MLP neurons of a small language model. Each row is named by its layer, matrix (gate and up: input weights) and neuron, and shows model dimensions 80-175. Each number is 128 + 32 x the weight over its row's rms, rounded and kept within 0 to 255. Numbers have three digits each. A neuron's up and down rows have the sign that makes its largest values positive.
After each neuron's rows, "fires in" lists the words (lower case) most often at its 100 highest values on Wikipedia text that the model never trained on.

L4.gate225:140104120154094104122126160083083116126122110118100151109146139114148102156111095129109074111118158109142122169113154105160109111157102146151178126115160117107141147116076199153127144075136126217082077102185085151156067149122149085186172160117160152123191104098156176104167150156149113165
L4.up225:149176120120186125136116137202111104140091115099145065182112097155083130155137100198106099157154151132095136159119241122128128126096107163164125106133102093066053128103130113117108102152079103140090064117113147130097132152098128176123154116085103109114148138091203130172206138136142145207
fires in: "father", "eastern", "northeast", "east", "rather", "same"

L12.gate112:089147119171101064187108136102071102138022123190069099180145107110138113120090136070059146141129080166124187147119118121159096139149092143094134114139076123119155119155200136110130126100118145118108153179071076126195132168182137157128108126117112111078113120144067188144096083142137129178
L12.up112:116045107168107136135141126135124136105169119095176099103132083127120111114144166120096124153055085092129136102153142160126117163147108097128111118185128158118087141148182154120124085105134157120140176133143133119129113119148112119158081075154138124126178105146118147145150112183152155057
fires in: "following", "after", "family", "because", "when"

L8.gate438:118113166135128131075074192097110114135127110185031109194142122089076107141122143132085159091114126128138106068127162091127072137140151090131151143051036093160077126111123155131130092157144114141139101097090110098106169166154172117140193112157074102114112110113148133086134133105109193132
L8.up438:158069141114158146138150171135091132087094094120113072151133119103088108167158066128129152199077098126155057118130139172145092085127162121086105188131045109097127142132126085099186093171157111081111086114128125135135117131104084135137110089160189139149175189114162129115132062139137179128
fires in: "with", "following", "debut", "when", "after"

L11.gate128:143164049158137149107130155129096142149173145156135159143125125113134150115147144116094125131156065111134177108149151143083221143205076090113119113119137161128072123099118121114164096138165158097136147128090142118150128112100125091178119140126107093102107208089140139139162153077108124157
L11.up128:111114137130121117148153195145122090137164107060161124123084166145110131158166143136128117052127166133103130042127177144058122106118116165092078165106063164121121088100128132110176115130128181134102152157123175131091111154167150141115182185175108147155097111123117096141152153158162087209
fires in: "would", "after", "found", "upload", "went", "could"

L4.gate146:082176162120136161145144140143128153140179167115136156104174079185150229150083165146086135206096164094120164171133133134104088144090137130163070138066151162103136132133149125105132180119069161139170148148126108128122170122124125103119079122140107131130183117170121139177127005125149156123
L4.up146:129160111064139177135091114134078124093155106195111124199179113128141157085127087125126151160119148136072139036134106142088130161164100119082107105135133101091160104118135117105136085134101110112167105131130135118117102099116128171138137156133120153114158098107145209145158083133082128132
fires in: "time", "order", "metres"

L16.gate239:121095126072085128119145160131107139112128169114149066155197115168123146119118114110169090091090153101180127135128143161133142147107166085017159078151067164173146119137118158130157158120085118180103115108126151084108142171160172103162073152109135099130152113134098146120113159099132145130
L16.up239:169151081187157100089103171138117066093112154076117154147116136175128147120156163132122107166147119127157157163134135152155095053144118180128110128152108102122154215142063150076157172115149047132161103109074117116123159118062130135168194160137100139131132138104122087057093137109093148139
fires in: "during", "second", "island"

L13.gate138:141120126063096144149101154176120103120136123130120191127156119138050173127124137126170082173125131114158181154149155110160158113127103096131177140121146094145119131134177106138199095129125087162066200135155091135193193126120171086160121099136139163026129116097114171143110111110156138104
L13.up138:109086076084109149147133130171134118073198151165120112129148245093145120154092136140098086154101118098085144124118152130137123086188189200150154094120155147177118060111120096086110121133151132174146133111056149176167139170117118138139091144157175147022169151140097119131116163113100074151
fires in: "was", "had", "were", "get", "are"

L17.gate384:112087183160087113135174134125165133163127087174160151113121130102122178161137096070126151139077107066127162106162152115095162167107120117189193148112168164135144118144136200160060137134141150096128113150125138148142081081083156170111163149204120098098167186076143087083083131116156208122
L17.up384:062069128169138130159119172162150080177110120146168152178126116101108080187123129157149181153116061142145185154155144080138120110081156115127118165119142161103127108099113132194127184181101087149128173215148138063213122108142130105094144132140100175030158169179137140093106121165132085173
fires in: "and", "or", "great"

L3.gate104:085192103134112118089093101119203142121164128168116093074138147158128081165148136093105148135130141136127149097137076086118153116092132065144078162123088182058128123172033089106146137109130128101108097075141154169162086164095159166102148105115142117226108172088125054111097115147088140092
L3.up104:102169167119145148091161124172136139101111120145133094110143121154194059111115094117170078154085195144167159151132158118147149122104150134188137130173156107133178124152103152155127187130149111082076098114098138074086125118164145156092103124094137154136163154111109063112113163097120155083
fires in: "university", "also", "all", "al"

L17.gate443:096124132144149134078137138135143055096127118127235158151114140213107186128127165090143125124148109099133198084151067125149118104135106119113144114147098151117124160129137157131153148110067120058122097199158096123094115117129122169153115126153101088094097084133127079110161068139154142128
L17.up443:143153071138129124108139138133168149133098074173116127095143129209135165134165125083205137164134083106152099101100167138113122122141110144161136037147107096129187122152187150091113134183134120097099150084085103124138171130153120180113150087133142126091118122135070065134125107172142091203
fires in: "after", "as", "when", "environmental", "to", "following"

L2.gate431:113142083120109131080140088146149176124151123123157157120157075129081183105081070138141138162149126112179061173150210093110084076092110090161141094117105170133117091144129157161155038179147097142103161095152125142106103073123126190169148129195151132126131156130175130098120123146159170109
L2.up431:102143123091107059144109131183188189167146088118128105140192069079105187112149102131161123090075135090113047137134168127137072124131150079151116101156090155106118077153101152135128106161119105119139133132117092153145089146122147139104105106075096132163118157118134085118148108216170120063
fires in: "at", "as", "attempt"

L10.gate25:176156101115187113158085145085130135108104229094041123136113158107128107121072114122119129143157116101161113076104085122124136091115090156127143079173096110170137126092145165104122151105158134099124108145106133091104161126103133197085141123133143096107140071168101102080149162115098146124
L10.up25:205165132063144100097110108158126077200069210145129132166143105129112101105197142191115155096121108102141105115142161079184123122149157121109139096111103123150139098133140070134147143132097093132117095092100155108145131113109116080159104091110144163125082092108113095164100112103155154084
fires in: "and", "but"

L13.gate308:120194089112177112106122119128165136187172121155123110106135102068161078184130125206110122138091110165134131162104187130137096162106080148192183164087101177120160112135130130096113169228170179096142100128141097111152152135113110099139122123188170153156142141115089128180156124101132142111
L13.up308:139119156151153077112145096182232135150130117082161185166140140199133098086159129066192127134127189132134149108119160112124115142084116132140146142137100145083100105138175156136136120145160140148154120147148108058095147150131092086142193121176107131127109169113082102125131116148183148116
fires in: "by", "at", "of", "from", "among"

L11.gate38:149086097114164102137075107149089130121148132164115123126156137123192123162140197126093157115107150130076067137026081076159104173119167140138150112158154153139127172167095108177145142107131137083100108128172148105065167042137121138070132151173138113137108126097111074154160096109095084152
L11.up38:146154111094171155121113083050091193130108117109191125128164063134130054132113170110167092129110154147143145097088173133109148131144136105175063159149087145104090163116082115153073147136130156136117156123146158073143066082117129150113132168171122151144074123122112136115120090093099113158
fires in: "of", "to", "towards", "eastern", "took"

L8.gate25:138127078095095118120100123102098096093112147199153092159153084117167187170143118137111086117119130125112056114149131110073114098059120151128129116151059137145125091102120120129141066161114118159079118104113082174189131196142130120116105091111096151123131187081179137187141128109109252122
L8.up25:081126181156131140153087129067093153134124132132153134207190090110113122139086160139138100160130114122131053192141127145147169121060192115126094155149106168099091134144144145115094068122111117134148158110161073110161092153094151153081155145148163116108162133130132157137188122149157113131
fires in: "as", "at", "fiba", "association", "atlantic", "atlanta"

L16.gate298:137118153089119102160079091161082176154113102191051126126102130131104111150106158086097086167110150143137122082174177086159200153159094135128114064115110135094121167131100170136126112101142116085082169151115117156152153151100087131124142147107090084202099100192142152126154145130090089148
L16.up298:132171156169107093148119086196177089154196096144078175064091073162088148154155152113099145118146129101114128092105124137112199107127105169100177151126106193115124096097149135147151164123133152196137164097131161090152159112120082092156107129051135147085119169090102129082063151091178172111
fires in: "championships", "championship", "tournament", "medal", "award"

L8.gate408:133137179092176067135091137166123220096121070100116102132129093118090115142108181080180081148179096085100112095080152150107171098127137116109106154156083103173114100092157101161164159205116084196127174067150063080055090069115056109139153182186165116059074112126150144111190122150114147098
L8.up408:118112171112178066080109136110107172147152168124139151102111113114133105159135132076186100118169127121082105115150150176100178135142187112066131164145153115146147152123093145151079149121138107160163132086156120095102134103175097098093166138177155158073091113121123131097133098106184122114
fires in: "party", "village", "total", "majority", "protection", "racial"

L6.gate71:124169100127109129112088071156113092133101125167070046205123105092122118174178130172111124082164152086120157149119153093141167162059158077125152102169131162140113127080154230092131092158098111164125099152144127093136139094106176129121132140133205154147153123115179067126164152111146109088
L6.up71:093090141147158150128151102212115126087110134220112155185126150081112091167130159123149053140076152181100140079090132162159114096157147129147162093169115124123152146168142120086134171134126061137071121128127127155139168157103147099151137114111122171148134182075119089126174093131075150154
fires in: "after", "before", "she", "who"

L13.gate25:156119134168080145119099124152167104136192079180152159177133166043141104116152128106127076156094143101145116094128138071129142122111143208110128128157177132094127087134130112095139093151090107238083140161092106103124100189128141113158048123070119116171151108125138146127074109160151108134
L13.up25:210127123128200167087089100100117123147097110088104155085068107183103141171119150151074112157113142156175143131143174120172102146150084169146110186116114072125131115112176133107091129156070140217139106087113134107118187124166187127099108150136143117115174120057128152143118109171100117147
fires in: "been", "between", "given", "several", "seat"

L12.gate129:109100134157080177154138126142129096171149159151068099141146082132127128131142121144166199135118131113136114123176173141131109085098164139146089142160157175155173104080057157013119113115129123143179129122190138165086118089132153168155121117166181133107177083189115113116091161126166179112
L12.up129:089159131126149125191102145152133131134113137128164135094162148128143080115146140141139114161134134149109085117102102145144112131118115100106130185130148127144189054111135083156066114128150103150075098098124183174162124095187146068103140133102132154079080096156105164146108122139105123161
fires in: "of", "ve", "and", "thomas"

L13.gate114:188201154108138155086111145095149106094146111141098141124173068119099162124176121091096064115137150117090110086135119138151087139084145105190155163092086189136098165166128163135121106168098120082054163065096138151090101089144111112134131099130171130090145078122143175104117104104175174112
L13.up114:109146163077120187199150096154117129183109137175094150098125139137097127176129136094128195092173176080151120129140138062157136139109140121116104128191084143178110112092119148097074141175108146121196112107130115167149121088146131124121081145151119146082092131119102127145112188191191167079
fires in: "and", "as", "is"

L14.gate362:152122155111095103176140192134141086187132098164135095157055151069150173175147156125068148091092096090111142076135148097113164096144125124173107138127173131123100097173118129106147095118102074163109142125113124154103108183131152130144159101156086107162113149145128118182132128092143110135
L14.up362:085062187175123112110132144143191161140195110124108072097129130068137138134124166126159123193171098100174144133092104163114142190054147149161140084121161128161119127106099147154132089151144129102158159163114168132140072112126096078137163130099125109129136105120150121081111087134095143098
fires in: "more", "very", "and", "most", "less", "rather"

L16.gate186:157101181137140095109149089085162121119140161151135088131186145148120174092170111188185124126082125106090143118178142155000154075044129104166162135101107144132086131152092122093113116137181069134110196071103098100128099125110140115130152153179114123150075112104143100124132150154117140076
L16.up186:177131176143138117126145130135148099204145128131138076121126116092111171076159035107085156134148137122150136106140107154078142100117166171155146137137167144126095108127108122102120144092133088104068206060123060109177142095144127086146145136113130223158113174134114120128184133081136153118
fires in: "is", "island", "months", "years", "issue"

L13.gate116:109148129083154074124111103073139155094066187065176117118111108126092125087156112166151143123056152101115143183085137150122085063045122112135158117089152091097160092152123159169128107087166118131061147111139104134081108162212113114179161148148176158082100090149139113137117102088096195084
L13.up116:146075129156149119165121153151035122113099184091164122095138155132144151043141172147144109164052085124094120182088119240111127095092120085183087121086153086129096108091111123129105071175139135123092095100135089113082137163111115109162099057148155143131124114147105083093154100104105144094
fires in: "is", "was", "issued"

L3.gate18:170163142102203081113149122081124144102119119096118107030122111146147124136168130133149119137066126093094101131107090150123168124133175109128191152103130174135151134138149115182151130114235125081099095121156053100156120129077154125100105100171151099159124115187101116106097117123121118152
L3.up18:158029101140122141139111167107123130169119140147081149102189095106168181127090118085162113107162101109114105101115142088125092178135107138064157141127127104100080177162161102176108095141139157144160083127155116119129166112204115137137067104096129204142151138145125133099126114125192130153
fires in: "it", "its", "this", "italy"

L15.gate295:110167182149109105090123097158118135145110083132100153077120137125098084121139161111133180144137113133083094126110101126157101113126099132117120166120144143117130193126151119112152112107159157094142115105147148067105113095128138111105100206165118161152152158105110039165087223085116134073
L15.up295:139144079129148120133099127079158132127180158172140111102101109142109150161082145140133173067099178154157114115134126120109102137120090094107114135092139092070141116100174137107141140101132082171125115108135175156120155117132099139110092142133118159139105136115156121118104167075105154135
fires in: "and"

L7.gate380:142068130092114134137114141111103152140096119176091113119091141151146092138060140129183100098133088103118110126091132100148131169151116097111119125102105096125140151130163112150132084079161060147126196109092116124149089187141172151150123114089134103145121113096085134118175116089111176170
L7.up380:076183127121104106138147090122163129089128103150160122134094081077096090075099167166109155136153130079103071170118140078077088126182126145182167048135120121138100136161137145104122089070145154178101135130094115099199146135092147148109141128119126135117162150157043150090165107116169107119
fires in: "he", "she"

L6.gate212:164077101052099098113200105124120137102113102079161116127138101074169122160116155170123116149086116057088130139101115118168175147114069131099185112119116113132136105143115071099148056136149130111192178137121129099136104158103131116174142146119069138128127115152123157059196182086128167115
L6.up212:086118181129100146174151102082134152088220162170145176139173087141147120194117193172123180078145127100138118124161130104139135116100087082157155139136148112081120117144080106094127135091115145167156146094074115098108124115136165134077133151087140182158061126113161151075187112058156161134
fires in: "research", "grokhovskii", "church", "she", "parents", "parent"

L15.gate184:105183062070084092137062105085112134149134140092099145112095103161122129147090114160196116109101185149123109119092123131123162095119131149146120116134082118168136112109141076127100076171184104151125078124059126153108134128182076188094125109120169084091118148141120063140116110164094160120
L15.up184:049152158095101124163145122149092124114114063119134149108154076117183090154094089142150164146105169159108158149090110173136138196166160142157124080122124166106116146119178141110144136104149149115100129134156117127134211059131138157115153122101148102131145164129142117134083135142080105134
fires in: "language", "league", "an", "languages", "other"

L13.gate220:163112144129073194077137126146165118084122109143147171095111168204111123101111124145108120113166158093136140124176129121173137144092103100177128159152124142150154163148099105117117079121092135128193150148109159165160082096102124101152102113129128139126151158096111136065158127122188086170
L13.up220:124162104077172111105124148160109182191124164076121131097076105117121051099142100123156096107116127111159107122109139118146111146166093088171120155156149097132125125071128114133114155099173102100142118097143144097147127095152084184154100115157117135083088163123101181145151084146162152184
fires in: "as", "those"

L12.gate288:146154099163149159141066146106086110178148094162124106163125105173141103111126113178111123115088104160178115138130046134106113145078117119116143074078098083165119139021142114084161130139077146119118116081131138077137173101045152176143172064144146178117087121160105085133175128118144153156
L12.up288:132147106128143139117041078181091162175086152156136153123127118132134150202167137165193111137146095093108170105136094113099119162157122079145173109128134102122124142140150120109170154067110122090061088170135124113109106124080167118075136109130075124141057123122024121125144115177166122177
fires in: "who", "to", "which", "where", "history", "she"

L13.gate242:172150126145127106135149149114151118155175123166147096113095040127086137128126147130129136121142128091113101162134135088152080121134099088140119137123134103180216114116144052135111070131060120132196161115196170134091170094117147117155087113130183146120175181140095107162115089166154092158
L13.up242:168084117117081117176139136156137070114091101073133121138115094081108181155129115171164092102110092092175168082134113120116100071084146107173162141165117136115133045094125112095146075129106095139174136137113101144090141142105183136138109154145133161116131161109117090194092111088153104125
fires in: "was", "appointed", "as", "became", "georgia", "being"

L7.gate102:128187130154069086156109145153113114134157182070099107090082134105101078129124139176161154099174122125147160136116131070165160122126148098136145072179183111100123163128108104124143065127108083117149136126126125160079073109145125139150156069125156076121088115111128077100132118094179167087
L7.up102:134180158167090201148109145124155131137077149146093129144139131101077138142132058144162088084139166121152110131147211048150115136144098135131132089101090114086169092108141100065194163129128086095125096070154162126153097110166138161133134109115140114091125153085080079152109109081122141083
fires in: "after", "also", "all", "affirmed", "although", "fifth"

L14.gate46:086187106098105141149090125132124097156140074125172115146157131145134152117133142146077134114112098095171146140146187144065106142171119140133148158127128140129151160102179118123093109147170156147154159119205180103166114120070157031108077164149147104129137141163123128156113049125065148141
L14.up46:148134084141147139115135129129117112157087073133153107082162116187059103121159138103150166103137105157150103160151156106141126123088139134153135133186106101131131175155125168077130124095108137160093087120160088130202181102152122105134091142189136148136140169124122121073158102087045136137
fires in: "of", "from", "in", "the", "to", "by"

L16.gate446:117067138127124157124102125139130164197111160145118112152127128146090182141102134173121172079103174130102099122125103145156139156119107180123151116117118137156145122147125110141076123178051106114073165105142143135068184074145111152067184143113106121165127110126171115104092193132125111180
L16.up446:117161096147104148089087075137096175168118127156200130174104126150112181163175161146126123116072095089127083093086176093110096103118073111101143117081114124107121144105107163117129127093097125152144106187140183125152105081135122150085122129172100140139086109187120191117159160158128131178
fires in: "to", "not", "took", "published", "also"

L6.gate287:127165104137091089187068150108152135159133125147150143163147184115136078120163140165159118138166049149124174075103180171176124122114116076139201136126159109127124100096104149178129069203162140129183152171111125102126167105139088170166156177121121165105112172141088090090070173133107104117
L6.up287:174084044104152061132133138129095100105117165091159101162154132122127158158112108175088140093161096084138089107118180144179140130155133117079147086144142087142101150102073173133096128188161109175170129121112146118100155128174106112135108140159104150065098057205116085141079137119124047121
fires in: "been", "being", "later", "were", "newly", "was"

L11.gate243:128097127211122084078100114155150123054102086120123106128117070161061150195103093133148104127102090160149104129166095148118137165133094179101067114114130150127110047168133173075132120135145088146094136168131156105163078101096097138129094092120137102106169093059163070102082171071118116163
L11.up243:156103104174156142153092109109138162163111124164182178091151120162148139154137085140194119122109142134093115088130091042152126061109092118110110144138148124205121145077129138138098125120170164157100139228051127084156058126118143175136139113200130108121115096101074127102143087102127113184
fires in: "other", "such", "two", "various", "large", "flamenco"

L7.gate192:129133120173098095188122162143122173122169149104108178166167122036117160151100074139115143098074121143062112161189205081091150099121160071145105111140108128172167139118165137148124129059158110138124175127127177154164088116116166111142148179144124134115085115126126110118116134216106143080
L7.up192:149126127117119118141186105175121128096058140046106132146090148083084155116117129135112129103092104140144050133149141086127118123091140197087145166122084168078060107104172132131156126108144164126159155114101091137100175134169159108131109134158094107151102089138159112113131109149112112136
fires in: "also", "stage"

L8.gate275:086145136060131098129112135136115108139105177176098144145139088096092098140133137103166112124118098166109098134142137096132083089091085106107120163098111186201178110135110191140137115128154128130093133082132177157215086144157177165153090147150132156010086087147095096157170177113144166020
L8.up275:090155147110067020079045164090163118126094114171117129200104126135145124160169161183172152115175145077103095074138116173142097119139149121126164173127097143136137111167144144143109178108156110170164112143123096141158135137093181141104124112087072126108078145122141127159039097121109134126
fires in: "it", "himself", "its", "while", "itself", "source"

L13.gate329:129139145145179125152096108131102078137139142179136121111134128125183138159110095105132102117183158116109094120125107122134139059132120070118081160180129088177134142103095146107083053168182197178118128121107110138166105090124110167078149144160151157095136092153136127159113091117155157156
L13.up329:135174168127133154112097153087128081126158189139131145111151183069088094198120075146209214147075106140089144143165111130141154200137140102150131147149136122190163194126160186151148146110108157143105104180106165162088082166159148108178178096080101132172166133132114091124132155075128093144
fires in: "and"

L17.gate260:149116148143121096161091191117109124154183132156104130205176116139090112142128117142114096082114090103115084122165147216127174163099116185089171144209106179095121079150158104064106129115061092140066136111152178149112116118167115141177130163122071144112069184136132101166100135149154106090
L17.up260:171113108109132103135169067161172103114201162143113128148160176079078138086084068152151131107156081122095075139146130197112093151119109142129114120173112121123083176095139111108113064154086123128144125120104072129074121135113140157145120130170162187147139126152133130117166107084087103118
fires in: "before", "also", "rest", "formerly", "species"

L16.gate423:090148108086149065110074139141168039143133121136133099109095132114118104123124124122076100084153152115167109159148140103137144068132108225051103102088168130099128134133169143149092118158119096159124167091151086187136150146192154092110127151095140162149118159128125150088053123228155094164
L16.up423:147122162088088132150138159098152071053054096093208171084146123102084127154066072125114090118113112180102117102124163105161103129165177171105093104136088146134079119078200172118110111171128143132183127123130071121118111159145143111190124140146147100078122138160181119145140046080145103186
fires in: "been", "between", "often", "several", "written", "given"

L17.gate200:107120137165103126146075089101092172112200122111092184137120118131145114135102160154115137164093140185092123066155154174185169075102102125131186125086167075162163105077129096134138097166109130168088087104146154065104142155106123128153131162168142083099145115152068152114119149123151114147
L17.up200:116103105160127151147108109154095053139211130102138156114167144123117129167141077179121132115076112113145083082101134094169121167150115040097104156140161135111150123162137124133139127142144092139163121130086164065133111146171085140129124144148128112143121099133097166134103157098155180092
fires in: "or", "and", "be", "organization"

L15.gate94:127169120132164149117085105120085200173099086237126155127090105093097150141109156076146097140158129109125118146115104117161126087113084117116180089149138131165128138116120135094150117203166160116157162162169120153141122102068109195107169154118088167089156062123103107153126137102131093078
L15.up94:109221153145141159106094107092141103112129158136169093107125140169125150101120114167172098114106151114148119152183153126231140107152096059113118158107081132206111118096157103078134145141212087150107119192110132147162158140089144089106115142162128127146112069141159166106118081099171146091
fires in: "and", "while", "as"

L6.gate360:147102126059097123105064171109153176121130142139179154090060118078101132123112143196090121050093137146066163088106123100156092100102078114148115165165159137122140122143146115101122127199150129089114089161135162122143140165100114137118131127121079111139160124105161091184152125135094126132
L6.up360:155156134101196088130110148112090153167162124109139190115132154128086102120087159082111105126093143136101182151164095149100128169137137093155072196127102194099201116130123155095103143111104115131106119106127084140170107084120162159092110163179125118073124117050136103142165135172125088083
fires in: "film", "family", "families", "for", "forest"

L2.gate252:117161105097136107162138123094094186137101105105076131132153114090147113155139129073127147144155043121129116086082129166195203121184159096083125137132114156077088178095159103145169139138172153135096115107124109077178123149123119113146096120135200118177078140130174104061086122107163128119
L2.up252:135164104095155153170161116082113152151116077082103098184162086114122120145133142086133171116130082097129152154072166171136149142183162105022135135113125189114060127095145107189141137112148118093072162112130111102157124128106110093109080090135177110169119141095172070048067155126184111154
fires in: "it", "its", "italy", "itself"

L13.gate258:198173067095159114151124115133174115120171174119147185173169082097111167155083125150150090142139063114067171144105157143183071110131108128116117176154158123065122087152121135165118113100089142196122182078165189103171161114135184138147058089154159176073134167131175117125083124136125167125
L13.up258:124171097086087073126129168154081129106205172170134116112136129094160119113176112166152136131127132097184090101112152133206119161168096151092153123137107102123156056128120145164134142143077133116108118063106110200161135135083181152139081149125129130142102161147169079131128112108158157095
fires in: "was", "are", "is", "were", "re"

L13.gate246:131155083151129080134117158132104155141154077125145165113169127147126198171159088180148150158186110127093106138157176128092171165087083105104129089197124151075100179083171180153160123157066153158077143121128149131144132134065091105140109139084148152089085115122149128109099138086105112148
L13.up246:079110123148133078125158135131127120111107129179139130100162125102139163059132112174146202192127108164103135101143141128110148147143147101109137144164104128098139134159146102142176103100110090153096152159173123139174158152116227123146128111143054130173141186104118140139108093112221072109
fires in: "published", "original", "through", "international", "itself", "although"

L6.gate159:120159147150140142106075191153054180131136157129122147172176129102101113163126101138115090119169113118080150078166123167178089151161121106144160083116190109113127144053154098165149091147122108181126160132146091159157117165140124125054108144112148096131108185193076131122114151134082184153
L6.up159:107132145129125080174147129045126086083079118095124135089086112136090105139118193111110094100139108105161129098119065125135135146118078083157104118078120154161157099110070148088115160170148126166147111122110093085119108131132100079136189116132132136200187149133119178122171112075116141128
fires in: "or", "original", "and", "organization", "originally"

L14.gate97:040161131121142175043080106181133159123078057120142105150144107132133151176115084066110060113163103088122119055176153125155072063100140121132131100127141132077156112136109122097122135144144084154109161102127146172151158167154075104168070112144118161148129155136123086135162071141197155123
L14.up97:130152163141156179153103125116180097200152091104123128138126077091129100134129154091148161110121079154116164124069115126153076092113105165142153059132107156123163112125159210096162140188167149134178159064123149117127158134149155147110152108158119125138155143142048132113149131070198147121
fires in: "for", "or", "former", "and", "via", "even"

L2.gate137:125159136149155146067150114111149142080171061072157145141097142112090097094109143175109100120131076163048111118182086141127116135135093065098156142071107123123173090164162145086166098146143161143101139145107094102181167100115154088133077118145142131145166134117124111095132128138088078132
L2.up137:128119149114162154102137138099088193110137107146119109125147154096118122089151101138141178083089129176070154104146155184098123167108130120109196108110122112155131145125098149053132091104142153136116116124099112129076121127143112119086081138137076147185160124090102145146168139172150121133
fires in: "would", "world", "we", "hun", "week"

L3.gate161:167100102088072145171074135125145143132135085121143151168167065178109098069165076095124093135120085120097181085156242181133128166150105098136137134120118107087137166090133130158177128111102133127124141149087119139145170098091140143152051126080105128116106091104115193048166127094124132159
L3.up161:129130172126154085117117194152086056131187130120141131179135132124126153150098112097130098048153137118043154142146158144095146185141147128154151176112146137204126151117097085163135137070085218183130167140117174131124147082172098163054129072139134187103063098177119117124092117129132146107
fires in: "would", "which", "he", "who", "could", "while"

L13.gate31:075161137118106120143108143139143095198182084123119125156191080077087146124099113203140122126145102060123107094090090098139136070148118124076095131111128133153172100097169150203148120191174143147070184128151116085131124150106108125097072135102132118140158117103111043129145097120092144160
L13.up31:124137109114115143188085117137138094138108168098116185181140071108103097143147162126125079134142135175071164139052145099101125135129114096135087171149162131126101132069142136158140166107146147178082159084159137114101156144191099124097130129128094131115126082121106098119162157200135143136
fires in: "they", "club", "company", "band", "album"

L16.gate70:127148080119188123091128167152123138168116110107113080178145150068132154127138201101106133094138151155139125104148118181151121170110151184107113101142108109137114113147172135132114098181153102135092118163166149130137120206177148186176127106183114166069141142176103090171081187128174106130
L16.up70:072107117113179179114083160091154130179112159108100139170204172126120185134115173131117131094112132103199147155129116102086117140168138141161134075243115122108146103151049128124145130096120128162097111116115125124112189122133203056118136179134168147165133067188096136106108183116125130148
fires in: "has", "have", "is", "had", "not"

L3.gate181:091169127142109086105078188114118106182120110144118096204132157104064114149131113137094136061124100098145186127105123154117095123144145108134115154102112168136145192071129117146103100171152105123103122139138121166132141124118168142174093137132117119103132176105136103136119162098063155137
L3.up181:156123097138080082151122148140136151145154136119144083172109053124097097136188154143103144130109134100103182065099171138115077130157062136072124142091102171160138169096150138133084071140171149201098130103127138121155186127100139117175163082161090172108165146062127108136084140113089163138
fires in: "their", "its", "these", "theatre"

L7.gate239:100131108148118120145108160107132161088148162121142126195176136143112212073139161159169164109189140123140156123229155125137081197124112129096063086143126145175157123129150086108160116147099161104045135141151111117087213151155136183153171106099107124128077096157110178088124137125155098106
L7.up239:114160157047100143151166090140113126101087157105072145213134178132078053113171120144113127158157163119126120121116149107126150153140098146142105152153137076124141152169119066076153131099115140136113136110065113148130097152207111134097196146053066140108190098145097116077150132083145156156
fires in: "had", "history", "historical", "have"

L15.gate416:107116134096131087102126123069160081076133163102094135143097147076139160074103175118111137189177141126171105175136124090084082127147095132135139098104136115171115047120104102145074115131163094159137174100126065119103144145131079094131074085070142188099150178100128136130173081112137118155
L15.up416:141099149109113111111176121168120121159084151107138166169051083174119108140145157087096096096067153142093095128155119153147120136123122138213104211151144163131099195138105139095099069116125176145078122098119142134072167138160144087135141089103118114120117058085145157106126140130130142084
fires in: "is", "was", "became", "considered", "it", "also"